From a checkpoint of a small transformer trained on Wikipedia.
Size: 12 layers, 12 heads of 32, MLP 512 SwiGLU, vocabulary 1375, 7.62M parameters.
MLP neurons of a small language model. Each row is named by its layer, matrix (down: output weights) and neuron, and shows model dimensions 64-191. Each number is 128 + 32 x the weight over its row's rms, rounded and kept within 0 to 255. Numbers have three digits each. A neuron's up and down rows have the sign that makes its largest values positive.
A block is one neuron, or neurons of one layer that tend to fire together. After each block is what it responds to, as a language model described it from the Wikipedia text at the highest values.

L9.down190:181108102063097126149080156102137129174119088130175073108164125120179188161096169150136139100141147151077103147114135126163081097124108147091205111110130183080145146150160088159109113160109149097165148106105084159097180095110146123181070187134098197195145138111157122183164170139188096123133194077120102121163161117107139150173157121154114149140106202115105085107135110136131142154145
L9.down201:188168118144121142040080142043188087140163091137166140152115161158081133093113209126076055152134082056131174121147103134195178153161153115147150151174125166110202135136111081109154094100109138097187143127087113133180179198139193099116133069127111146132083124109113158176136102158131141144132157130089132144111116153086101142126097193138110118124128161134103134101124153070104095130085
L9.down256:076118086145088164131108134049145151129155100126159151097171138154101113151114123202151122188107166153129133145097149078143145096124117044123128112104143153120127135118177113085120139168111168089062072111119120107135129111126184104153093174092166147134111147111130066209126129149099130129114114162146211103120166120113098069096096118147128154131202136155092085061119144089130107135060
L9.down490:061082104109124092141120086145141103109142121125070088184082128096114083109185146143130098145105139101122093119122143131098134143170121152192097111160116092134087119129145188089125085139128185084095134110051186075133148157116151099194115109091162128126099151138165117156186138131123145160130093132126122110115084128173120093140163143147143123144165216063188198082143186161131115122110
Responds to: Word-initial L in names

L9.down64:166169126159139117070156177097133141141110166154097117101104135122168082141135169115133090162166114149117187190151152119042165127123159109089082126094172043142034125130134132128134149145084091101095155096129131116126133144071121164170119089143096194201132105165144130177136113159125122106124118107150195166111148163137077090153127116114138156050157129166084085195123112148083150086096
L9.down379:156165112157115143091157128101145087117116084156122116125125153093128118107159099121089193207108136139101131102031148123069137157151164145127096104143122077090026151199109112113159169129100124125140084174104112210136113115101063131121168090159167076139081151151122181124099172137176148161125131132116090098128101082151141142154116122144097149113080150142135074169082066141095125168147
L9.down386:124132189109110140133167071140185067075116171091083105131184129157123107159135143105132187122089153143169140135146047092170158118163124098137124126132098149129140101143078112147095157120159205129178155193066088133059124100124123155128082070068108131121063191148165122120084131111165099115105142133096167103063095158103156121104102133136169165084138150131124100082067163145107104154137
L9.down433:081165136220195148114139070111088149168134142159132140093121162133120123149177122168160158176157070127183128117103094119193109129163061096174121151151157146141063114111121120203148130135070143156111056134094115121095101149138087170122155150129138106107131163109113136159106133122184137168187146112156189088153145214151124168059119107109105159136116124085168127152114124109141075124101
Responds to: Date-introducing prepositions

L2.down11:126099127133116062110096085067161107109155109169114139109199163089167121137106157127131122125145118141120151129167118127091153018117189046154126161086099169126087057118126112109114206144117165139096063104159131126118160055154116169098148145139169106139102084116136133157115138126129158096206160166088117101098152132151138146170153137188116095096144101123117134136102130114128094111138
L2.down183:149083081093156164107096171106167118195160147116081106160133151121102084149099166083137104126134119152085140137142132117129132208168104109119179172144100120179164107175129104134107113159093178167095181113130119163177142096081121110136166132132096150149099063049047145131114132116110112111157130162131097150103110117091094124139123089122156111194081160124111156137148068078086163085161
L2.down348:113083135138124147134112094122095124161161147133075112107184128124087165135170139150183119078093139109086188067169111163106153108097116164096155167141113100115151085128146162102105125134115174146194177124147127162099151087067144080098158169095054108112096154195176157145048080126149141179149154121132124121112083095194133107146122141136140086126173122125099120119124077153158090068108
L2.down484:125085160127089148185159182205188125123124095117113160147155125133124094102088097130105097102124051130071119154021148110148176078120129117163098090088094180141158150157150093145111132094070099148166137112167097119172158174100096111124099092129189130140087148123098144155135118125182117141137153171104114085157144158118099081094098151125069104130126161164167106073181138068130087120126
Responds to: Split word-start fragments

L9.down41:051086128152091113123184060169156079167117140074142109156157091129146138132072128104115154096149129091114188092149122106139111116098191169150120189135109101187194161088149127166143140131123100117112087116168118177137137086118087120127146084089125146148065081106121140087091116137148112136222122133081129091126123121162165191142174146142157079143099106139109089105071121065075110106133
L9.down91:108158115143198162102096133082058113099151171131156163165141142120158175125116107118088189130022075169152149118138195131166188163122111164101201143180079126125121097090134058137128105112126097123190110152147126155117075166184151129174094155164116112118121157132126150205130134165077142161074149157123161122153125179118087182138146115141148140121125163148152123132148128075117091142120
L9.down264:169171085129156083094121126121154080118106087119117173149108130115111162141198102117136162166182159197147179124142159091117116102128146164103091116086163087109138172160150117189171109098141155167120097114107069119110114146186185151208116153119158118131175053142130106156093129103143105172144130109121131108156089108105089149140134155105135086160181200130118158109162087120102104112148
L9.down304:109093052114082109122121154126152141084090139128185146089158129077118063108127133132122167147148132137057131137070084102118184072116132138149059148073128116137192110083143124135129161160154139087149103186128115141120088124117124119212137137089092121141133108125071155105129115110106121070134091056082085134168122163113086161113161159143143066123142113080127187143145167138127121136142
Responds to: Mid-word fragments

L2.down13:166080104129099099125162145135148153131153090079178135192166097100129111194171093154140088135198156139136134085112090075130136102167118125205102096175167089195139107139191119132130128148091100122091136073173133120054155235116131135094158136169116143121099147162139116161120105133127115143090149144177170132112120143143163133122207161128146125149129113112134083122170162070103111121126
L2.down78:073129131116137089103086093135129096131096136165124159120107136200079100059149066107084114135172138126152085089111135151148122143140123188152118147082106138097064088157148134164124083187062149108049079099131146139167140124101141148130180142130191135121131092182097086131161130118142120143094133151111163116078151150122122161135211099134130126038117130118157094127073131156124169181141
L2.down137:132092087116135157102119097106119113126100132137135171112116109074145141084127122132122131103166125095184183159109153127141088111143110100132185062191172136106150098118166121143118183160133106126179074121119092158180082173077136122127104133147107154121126152152118133123113145075078115118192097153118091159126133160120125156133148206107124117105089124141152117197176107083113131161162
L2.down254:201087143133159089099110122181115181152052134107153104153117129143107114143124108104096108173074097084086115086134091065122065162094087141123129148129084097111122154157058201168138152098099162138162200089131111119153079120158138089068104103154096193081142099130099115124131108139092118157109125105147068107119090134182131125139177153108176167114144156108187088109106101175144107058132
Responds to: Mid-word pieces, section breaks

L6.down22:123153141120103130090137137108077126133124117104160154122118130214122135114128132056098166132135110127147105101114104089094135122163157070126107108096125074104164142120174190108131133123121151083106197112125097197126181089071086122109114084123116151151190101087121207093139139119138185097126127148118102113097118097124153149072097079090174111089083187145134079113134175122225157104090
Responds to: Mid-word fragments, round